MLP neurons of a small language model. Each row is named by its layer, matrix (gate and up: input weights) and neuron, and shows model dimensions 32-159. Each number is 500 + 25 x the weight over its row's rms, rounded and kept within 0 to 999. Numbers have three digits each. A neuron's up and down rows have the sign that makes its largest values positive.
A block is one neuron, or neurons of one layer that tend to fire together. After each block is what it responds to, as a language model described it from the Wikipedia text at the highest values.

L9.gate168:546489524522499515510497536505539543473486476508480532444542516528499515530492471438496488507487511454520555496496507518508498455481522473495491538519491512462477547491494475475500497465449533547503523499499497544544474502528487469505497525516458491462534483499511476535536539518535522533497487495489517539486522487472489524485486492493457527470509474467501504462521507468512498493469
L9.up168:528520499526490455460524507453482540505465454481497533524490524464475529485529485535499490524487484508456511500479482524497519505507488484474484508524465493479481508541514559480532488516517494489512487455535497479523505489471498500470465506510476497474528432469543494504496500528507476474467506511508488485493479515497532504492505503491518534506527511497535520487440514401549503538509
Responds to: Definite article "the"

L8.gate27:502508490491505493477468538517528523496439498501521504466538487498529491479505506476486516502472456490506490551512479543549487559528485457513481482493501517490485523507471455509509485494518504459509534538508506499516517508535489495500503524491485503524487466542505474472453504490522484512471535437496449478484503452539481488543473451496499517463489512530524526525465516521546513478459
L8.up27:460471511510479481498481495547546531482488509453489520490498486492498513445550538527513518531553486465504471499471445501535466490516510493501526525495531526415513505474516483546529481516450483495489518553489499507508471528499509488520489477496499509491500515503514487501454485484452469500531515531485520478515499479498453513506497492523512471480515505520491495508502473517533521518530
L8.gate153:482467550479469521499493480552481458524457518495512492504502484495513491496525525523474527506487473457537504534510521508458548504503430471429504527507502495459486493556474509493480510509510468526482505486474501532518568503540492507480541500485486527533459491496534502472487491543481502499517478529474535470535500487491486487489493489575526512515527468475505492523466522484528486491469
L8.up153:494522509491487532517501500515489487502495534497487505507462501507478499485522496518534507565507503489485491515456507531476502535508527516494510509462500520448499523511496511528461497496515510480474516443499507509507527537511450477487528490473436520540519476522504459481522526480521509502531491543493505504522413498477494527500483469524542545484489464497536510512524492471567492503523
L8.gate234:522547504496438499513482456508497495536460491523505509495464483508525529474508496478502508510493531509499536518496495512528496528523535487520516494486497502475533504504475494490497472521533471518497476514479469494480495492491539482508495475498503535512475535504506504513460451524488494502523517504488480508502473447511433522486503497512487467453460484506586494520481467489506470470553
L8.up234:523466466506472522474463515496498526521520510493461548528483479498511485533486492495505515533495432483533503479493437541509501485502503492491512511513558480504526508529481477495488519488538471466524533473481538494506492491510507480487496506503492497547498482520498467531499516473532473509512493529542473484533480510501520514485470518557473505534530468470464519508513501465516517514527
L8.gate290:498523512501485503513494500497484508482522493512442533482510479466484479496491486494460477547543505506499496507462500519489485478507505493482517497529489479508464494549456459503470497510496463491443529505483477573530507491508519495516496520530505532485517503485545517517482519497536465513453470495522526494538503513455527450483502535530540516489502520492511500549496545468507497508504
L8.up290:489541486506515505526463505558508473530519507472470500528514499460501549515506442492527504500526498473489544567480457491481478500501474466470487488498511522516492513541471519509506515494474467503546542480522457476508434497506472470511479476516503490487477501540455454492497478502532515491486513505479508489524463503523441531470522497515524502475479469535489492467474489493521493490440
L8.gate305:510465503509531467516495547506533457511517521562533511512506505483507537457492521487506474490517508549523532491488464497484510551493516502543444478513471464492496502486479451526544555498497459472517508488500492503504483527504505493513492527547459484470524466499509457545500531473474498561491500503495489464493483515452508497521518494549475499471517474523444498528490518505519496516473
L8.up305:462514534505514503515512544537475481461483546517474496538470471444489494498465492531482453538542498526517458474504538486511464525526538510522491486509509535528488505534524516503531507458486546489508503518527480515500491498436489465518506499500510502479496481486476444449502491514464464482548501504512515533534458528480540488491472488516495553532463486514509525458506486502516456503514
L8.gate341:509474527464493486530571515483463516508497503507481532473520496538473498468481441497519520504525515495507519519510503491516512514496503494459495527477475493449473497527464506507521470484518469484479484501460525482530501467515497552495514527484493520554539462505531519456478502514487466507484585532537491504466532517517479528481481537520499517495533511497459486485513490483566476482501
L8.up341:463518519505489484493492474484535538501477489502519492474554500523505503500511477504540447491496507482479465494506508530521433482509513551517481504487495495540522464487499494487484452509532474515495530543466484513475522492507547490484438499518536524477482448482491484500500500511484492476457521529504468529463459497467496515516527456494481595510485498500477539506491507555510520495506
L8.gate423:505467533524514504485522478483488526446502476514490451481507448483467517501483521502507499492516475501459502529517481504453511490516520424507496476526495507492531508518491536482496467441471518526533486518483519478499497516484524515518491508526479499499503507477497498452491554504469536518495509520442500460523518486554505500535471517554528512489514509483542507539538524477510488478505
L8.up423:533441546498442547552511513471487476494483470480455527511522525499520505479465471470498507510511483516505527518493480507509507502475512518536516513482553529472522450514522512494511486497531481481528486534534504497549518481476493534490482494530492547522494526541475523504522480522522490470455502519522489505497464522460527497505501482464473515490454515492515498501470511487520519505485
L8.gate471:499543476464494509485427490460507503479510488465528496529485509489487487474455468471518474490531497510494489489530500491471499523504511466528522495530507541494478517565492493473459472495494486514477469503541527508500509517508505546490534495494467486515548473503504467492455548465470471520497540504485539492523478465506528518510499503543534525509535481495507528509527508485532515479499
L8.up471:537484513488532506515547504493486507528501485517550535493498458501460484485452441534501454519471495482507520506505512516497505513506497508532502525442528503462503502509456482520484506494514514480493453493526471499499503464486522504554447501501507506503487486485494450505500511474483508500490517525476469483502507520486491540528507525535514555515558471503519474438505514487492474505517
Responds to: Word-internal "o" after consonant

L9.gate420:487484474534475484533530448523490523521492478503413457489503511501482455520498494528479496521528455505483497488493515499506512492461504530515471524533477501508534532502517481483461506503460507497556550510491545581473492491509481497474516489485506497494522521474510490502535531491504483476500478494501501505499498531519472462473508567507498471528480499497483511538514470526503526525505
L9.up420:490484520528452517490510546492492493522488478508445525493546513476498498498491465522491504499502485483474490501468478522473504447454461491504515531498497496521471509535490504468475492441490481510500543498499497465518497503512454464495515485486464495463518465503478475509468492493529506447494531474524507502531507493508474492490456520505501529500515484486515511566495590530552498494511
Responds to: Space before a year

L9.gate87:493486552479465511496502489499504491494514466514492481475532459476458520482498496495528521506463501483505461521524494521466490448485527491517515520488485525502499488508490491507449483433474491476538528488461502496519533477509514550472535483497477499518525493487542499484496472455465486518514479448502520478514513516498523475556487514529487517521533469497500521535527487513501506428483
L9.up87:519494481489463534476459509527548476474484497518494527478530481516521530483516527551481502490509507530475488541519501492481493477489535478484486474509480504486503519470508470517522487467468445529513519497450493486500525471506476517462519542525507499450498487509492495477467484498535481501490542475499499495506462508525420511519523488526474502518499472507538486510538477468528516427504
Responds to: Mid-word letter fragments

L8.gate13:503497501472478496507479469492530531525499466519521518521504461461495533518468498515519474502503484460453508510507501514491535495495529489481500499498445462519485493496498504504507512531499481461508525519468572510461474509499493448523487498482494486482524569498500481486510499507552470514531528527474514484493522505528480496525521524519510475477498480505558497486480476532493478465527
L8.up13:532455523456490487501478518547480510461476488501523501513546516491530532518521455515519477515493487505515500479521480530459522473536504510455531525515438494496517481492501505522487489472501466494506496469478508521481464462537482493495527496509490484440464549488541510472469514521542466489497550537462495491476514455512490548477509472513492527463511481550495513462480477534489475552474
L8.gate152:473494505486478489524541501471462491517491483512531548442510513501495495430486541497478521505492502496493522475502487516484460532458500503469526490519490525513476509494523505500525494506495521455561503503502482519487492475513488467453525497457486539500507488464564493475514486495495516475503517469493490510543541507489507480544542528499493500521482536474545486510506511542488476478486
L8.up152:502497522525484493508473467573502519517502568453502521526514503538494524505489521488472524529527493521506535539490460492472480501513512480487481469485466481482485504470488543492451583490513507461475473511502506493481493476437517481510532510479541499526504481501497529484492516547497533459513526481515477535447506514489507453508500502496484485480522542478457462552486518498508444496524
L8.gate235:499461483523495471454483493523499486481519459484528529462502499506458545529534545478491508435512485519471475475465478512519488517473485460536494473473523505459506459502485530446509494518460502473524500511477520474500542509485533449456528493508556488501504484538522483499504498528494493490517531500539502535503510490532533511538498522531465500447502484508509473534482488512480469463533
L8.up235:443508492543477522525452476487487489520497490524542462479508443551521503491501502476538508496477526486523512508481453506513492503504502471485504465519519471485479503530477537488463522503520503517456479496493538499496508501504491499499508496508485467503539440491491519538483508482493458482463491493514519513544461508487529500514498497490473506486481502490502550473465491500513514501477
L8.gate323:476503510494495496532494526518471520490501514466507478486489484484476479518508515428529525521514493500507500483536485523466487537486479560491489501495477531562557520498511477548523464465482478454507488509489511541515514504483518484490497511510536506489495500493502498445498490499466490498557525484512499484511486503461470473478459503458509507492543582498506475513447518532476490481517
L8.up323:480461531513529489494487489486512517500525513525505548498504458490479543494542472513474532532511496489519495483470430469505489545500487517476492500499501515484494491469488481440554483506423453502579505508530502499498463489482497484504501455514462503499514482508522532500526525504528514501496487476476512460520548509482517493531535531524518492496493477501506506535477526472510487505501
L8.gate358:512518519523506505520492519515505486491480501526486467473492498527510499400445503472561486519479497489516507498485459492462513489501466470453502503499495450440534541511506487525452513466514498473482484528453511526526505495519527532517486523475504476481497502554499490505529538523503496476547512442511447482499541479516493511498492505532500510534490474534493469492508504476472500508538
L8.up358:480463498464481493503486497502518518485518503507519448488473490512482511511533545498504496482528517502504532525502520553537490517508467480507488493521475466498490446529500504516446521502546497490479437570498513530534501499508526450509529521532504456496521509469486527434520513502500472531536485513483474519518554513510518513497498484570483481483502553517507472516522520521513498494512
L8.gate361:440518543577524481508473530544476465525504494500508498466487471478506489501471575460504481518517509500513534525496499541477485515476498490472507480549457491502544483499506491524471485516470529495504519493476497508495486523498520488498447507492514523471499483472455493483526487455526512453510523503521522535521491456464504542510448488504495496503506482512508490499525525518498517464495
L8.up361:514494550512495518508473468520534516485488464495468519483519476469483532481549501484473531482512476410495494508487503561487499491495485521506503457515516491482473477498529486505542542463460517512527456481507479500499512478498492540485497509496511485485473511511525512489477503492501513506480541509477482465463548506535554491533501518520443496496514483482441501510508523512559499483481
L8.gate414:574485504508509479527490493507508484527481445510492475469509517473466500501536468476497479507456541464506489478484493502502494514451488474494506480507526521507501534506554497520529503516478525464555521488483530534513557462490520481536528503497483521491511498482522518490498475481462518504497521500466531504494466494492510476509492533498534517521505515504535513526520503483491509479541
L8.up414:501474498475474521502518483467504484542501444527456498504483517530507471509532480507494484473534477493481481490499462510526488483477534458532530517511493524522513504509523457515507470483467500481539515508453484521465490501488469464507500497492523541540532524497507519472518502500503506449432509533481546526478493514536501474509506543498497502485520491448528531550489498439466497509512
L8.gate470:497498548539467550481490519490498462478474481513537451538500523460499493489521485504538549490511502475504565518511504514495501486484480513461489507506459461536528476492467505472439479508483506524513506521531544502533499481507434474502552482480489477485519505502503483517465538512541506452513481522515522467522503548489458518485483500489514503519465486510496523471495427505480529499526
L8.up470:495502513521467494509461498517508492495532498491549478461504510461507520545495479486523511526498485527474483515528496512519523531519508557476536493534505451501489490507500522451530517507499482522540507558520526523489479505532510486491482499488478505469533484503464509535475520503458541537492490509529487501540504454460532511492486473470459470516530483473509502543496477519512546497510
Responds to: Year position in dates

L6.gate25:548535443502500513507491482491494509495485479508521554474497489480492494477503483493506501509519519534490481503507500512524465442558505530516465542497484490493485507524437501493467484491489516504505503477479536506505493478523455464504538476524482509472502518518490506506482472529486526492503488461527528457472524537539496471539492485528507483466510451490533494534467506515484472505500
L6.up25:532456484515513516514459476469477496513471543467543515515511505481512498530481540499479508502486504472509492444503475502521515452510484489503540544526444469453428448490482479478496464523514492516491509471477562478481506522488456495486559526519484493479479446454495523476492488517546481492473528540496511502510496528534515513534486478511531497517500487517541530496526489471505508490474
L6.gate63:522485461488512471515481524543515480492476476550536485490569493515510506475536488516481519477506507504510443502474506549499537476522481533518500524500520487493476460473463506494536498500517480532511512515503499482499469491515548504479472497485418493502491514527520475487499510490503454515481488507500503496486485501502525537541463500527471516526525481484516521473443512506501513513475
L6.up63:471536513485535536543536523511475550493491535479490552508456470486496534495461496488487491481494521510492466494513522526512448470524488473496521518543474514541491474494506536534486470466495475493510493481461495508524515497502489519528458506444474529481515523535491528529476522479503453486504508494491488513496469532550481480516487448540487513485509502509517546506495511508518527497445
L6.gate76:490497510470537521542491467436452517492500524527516484553512496484503484538510520517522520438478513517511493502524517470476512494499525497524478504546554541509463525517461470514505502512495517494534496527496500476497488535522515526520505498527481552488522503513504507525490481516465479525480504476415501538510502469503482516516549503505501506478469513499503487507457485509516431513477
L6.up76:474516487468488498476446548465511500505480509477485499505495534500486498530475492530492486482478482500482501514502504457451499505491532485525504488511527481541520504461483419522529428492466498472482529492502477464489490507470503495513431522518501504493485506456479476491496484495539514491498501481477485483525471484478520534494499518476497434525464514500516484504473475496539447499509
L6.gate82:503468504497503528528550496487518484521510536541512521474485552482528503492511494470479476537469500515503466480514509511541515493529502515525496437488494507504494506495464569560490510516542520475517489449501506558547489497542491463518511513463483507507513460469493468486471507508479484513484525539515461471504519499451503511495484526488508506452504491495541515518486498471498483462473
L6.up82:531533528480458531497500546527533489498550444459512507521538533500512515487486533463507482488511516512514517506555500503521549502473529510477483458446506530507532505521458511575471466521504501480505466458461529484503466511492508543525541479465468512504460467474497513525512508471490453495500507495524517500474454520456453488501443494523483498523516514490494508498519467511506493509480
L6.gate99:502482505470518512539499502470501476479519509551556511484562510473480519499503507485527519463524508498475538543517495514448516525509533522484454515560482471523490512552509454483509481530486496514471512436538504496538499489541501524521493489486528516496519465490470504468509502492478501501498496485531549514510502454494492548496486509512519489504458479510476469488545496530514535531478
L6.up99:528493468465482495523479548488516518476464505480482519484495535465518472509531480493497507486485508531566500484539483505515480466528491509508513453494503489527480493445465496537515492518527453510459470512492516499476497450536537496487464479489488484469493450478487483458508505517503474573484529513494497481513483519499480532502514519498508475523503444543495512520439454543536487512556
L6.gate118:512483494457508530507485485481535549474505526495463485481557491503544494490503499486510498519517510485556454488531532519474453519477483484499487496469494482502520497514468532496459474503443504496538507530483479488451507518476499509490443484492499485496516507462502511477524496494494509451497492543516506524504468501508470507520523515480507515506563490490549542481500502498460494512506
L6.up118:518494507494503489519527526496485459536536487494469486476496482509501434504497488473476503576499507470502551483505463467516504509508490494496493505540534483439476432497504476536537453494536489487522522475492483486547514520473490506552508485519503516501496471482498449478529460454497484502482517478483474494521473500455536482502494493514521537466478479510493538488486492532490480497458
L6.gate265:515508525483480526471518492486520498490510543460479509504506488476522490511481474487480472468512506475530478488495477479505509512483535489508472485490512507471478480518448547435520450471478483495534472509512500512513512493510521504550488456510524546474494486483497483517495484486499517490500535560510531517482504477536483460459485491510529493508486542472544521493481475468487441520481
L6.up265:518495482523520491493543508521550509473520509517496491484519518495505453498498455505546476506525482498471524495531490506454484495474497494476543481508502523496487454538532523486503470490501529511504472476470449508526435497513513495496495489490465504484547456479514474495513534503506506478466466477521512487555462472499455504520507495515503515537446529489469487499495469479518493512501
L6.gate448:475491498507498523541520514526481526535471519527497504534510487530505467516495462528517491470576503476508486480507454493466480501514481472466468458486522521455473462489465458477523502494532471469523511504497467505495425460469489519539532498486494556491502509517424521505494475508486486528508536501496507530478470498477492538480538483494497490468514506497533484514548510490475498480453
L6.up448:550507520505564474471489485468490494478531542501491491521541469479456508437548541492500455467516479532523508474485511477486482532503526491536506513473494525492543499509517479470507517513515487456483478495495519563505478544510480540495554501509487444520509509503508542512478451506516490516478500500498533509486479514469490514536503494516507491506518477477505482467477537522506474528458
Responds to: Mid-word fragments of oddly split words

L6.gate91:490450478487474507487498472506485466511535528587509478471508485476513504511558501505490482508493508477506479489483503511502543494497522543455488544461511502516490496493492525475503493451503535489531476495477505501462511521488562509499473544522539561482510476516523508532492491541476517523506497505553484503513443494478502508467480461519501477482458515530472497522521493495534493520522
L6.up91:520532515507517469493464479459492532502502492558482520536491520544521540548497516459496481479509531455508511508517466497525550512523468526460518482508476489497497499489510448510512468506424552536499509447477507480462498506480466512473477467481529474526509463476474525464488507534473510502508510519525478474524512464485519526483500523496465472468545488464490534463492486505461470499489
L6.gate242:491483532487519489504527443471467470497501465541515542494484474453460490461449494499471468486522512450494495458511482519529466523518500479492495527509517547483491516539546506490490513471506524514495532440489476490526527523494498526500500515520505552543526469500517553520520485504528536518502516505539494511517492451510466528492491489498469518463514518516473531512505496532468493505504
L6.up242:481501544495471486475518489463479489512519520509480509487508516565504543478487509468501487455500463507504509496522502519514504469513486483491521509523558499512469517566419558505495501460518492487494467507520495470507535486497540522494469530488536510519476513492491520498554506472504535522485477465461497470532496467542496500483516510515510489495476432489523533506532495506499487533482
L6.gate263:533521522503516528514521522437500484528544466501493516473485499505546497530458495475486489495489490505467486498489535518445527476488543530480470473517480540458479493542477498498475461503534470485502511515499482483491490467503478512460518551516493535551489497502488507469525518474517481511508516486479555532506518514522496504486505495512493461497486497510505487507499500503537507509533
L6.up263:489534477516479476455467526491506468521537486477506520551494524526525454510480483477477488529468508538450496486484531493490492512469485497485508458495503512505511480494525527472501533512495532541541492480504512457452475534521504446517499489524516515532515496534460478494504533494474502525486507491521514531505489476561503538496555489448489495496475523543520504476504498452490527482489
L6.gate278:434539498532486493498522543451513516533513525526515541480493458478520495497443446450533504483485509525463515502461496493537518522442508510490494480501497535513506492531517488482474479491510503471482492492483521476506477451487549529456498514516518474511499445528501500504533482431523453533512476499487468517514510498490497519495536523501492514534457493484485500464521496506506501480492
L6.up278:507510545492498490484451486507516481483473473506473503503475511543494546482496471498532464532510530519535487521522508493496522508513534476474500511531523535503491485539474540504534510498443511524545485530497505469475534502479502541522474535510535494465473443507503538455525522518490562515495529518484482483518526464466491516481479517497485458518529482486438505500522473482480469475465
L6.gate309:473462529567512543466464466494480509470524515510518500456521467539526500491472511515481464492504521461529503517487443502503487466496526450465516556523464494543435499502455494520537487522547518495499494480502498478516525489487524479501498502531517466491493501489478524520528531501516535518480496471499525486489512452513490504466526535509492489494496525475469513466492470504509447530537
L6.up309:508501526546495505487505510480502500503480507516530503498553465524510533507503513495494512489551505510490559496541488459526457517467557490521489450535491496508515527517534489475465512519504456494493481468485478455516487502497514578441512499476480511504500490472493461482576474464497499505505463538522442495483494486483507497483522512531484480527501520466499514488495480528460481459480
L6.gate313:472522526490513504499500511489533506518520493513519561453524483492513475517447494511516471527490546470507486530472504516504459485535492461495485522513501525479504488530510514509506488518504491504546482530506457489491497502470484458439505525487507519554542494493510495505533530464482513497542515486473495588494489479485491506519524502505514461474512530527486479515503507465477506488525
L6.up313:466514524518480467498480503467518483524511468519487479520498488476505537476432480480524495531498529454452498501482548480457499503505491516487476467497499515467521481480497491520494483505484552475497502505511528485484498505470520525538521555502478484534512511510465511489545460472490528491512500522501556510489469494474503545469522477488547476497453543506505523504496485489518507506460
L6.gate406:485500513505494501505497484523516503498514479478485534452510509491483499485545487463458481547486501465504499508485485489492483470497526513462506506455481560498466462484490458495502489514495528503533488547516529536496521501485524509508473493532537529516528494506444463481484528502486507531543461474488515506489536456497507526490537480534537479510540501538472451504516500476487437523576
L6.up406:477463528535486512509547520493481454494469500476482492508500491524493533474473505528478518553498484488532528508507484479489506486503490532516472534529514510470503473493486540507472480530526484520501449459538504526468523491476496513430508506518478512529470521494528519503499539491502486514467584486517441493476520490511512504478484475529529476495475471480522495498495455484519544479495
L6.gate457:504479491506500488510481551480539482500479518484506507518485451474512503480475452516525524493493494481507496507490516516442461467482482487479556499536483550451481482502480499498511510494473499468500502505494558541496489478521537470504491479451453496499486500498511483540479498484515511460537499528557475486513499531501510511494486495487501489480448486458507496541487508499445467504543
L6.up457:512526502531503508526506487481506456465517498491524497469487478479524483429462485468479532520489510514491441532478529434501534514443477540479530442527486511480517474510476514552487523482503531498551501506484506526470490503529460475501507490492495490518468519452481487513498480493515501554496497496483488492519533522529502487488529488542498507538478489498505507462508470540486490504480
Responds to: Subject start after intro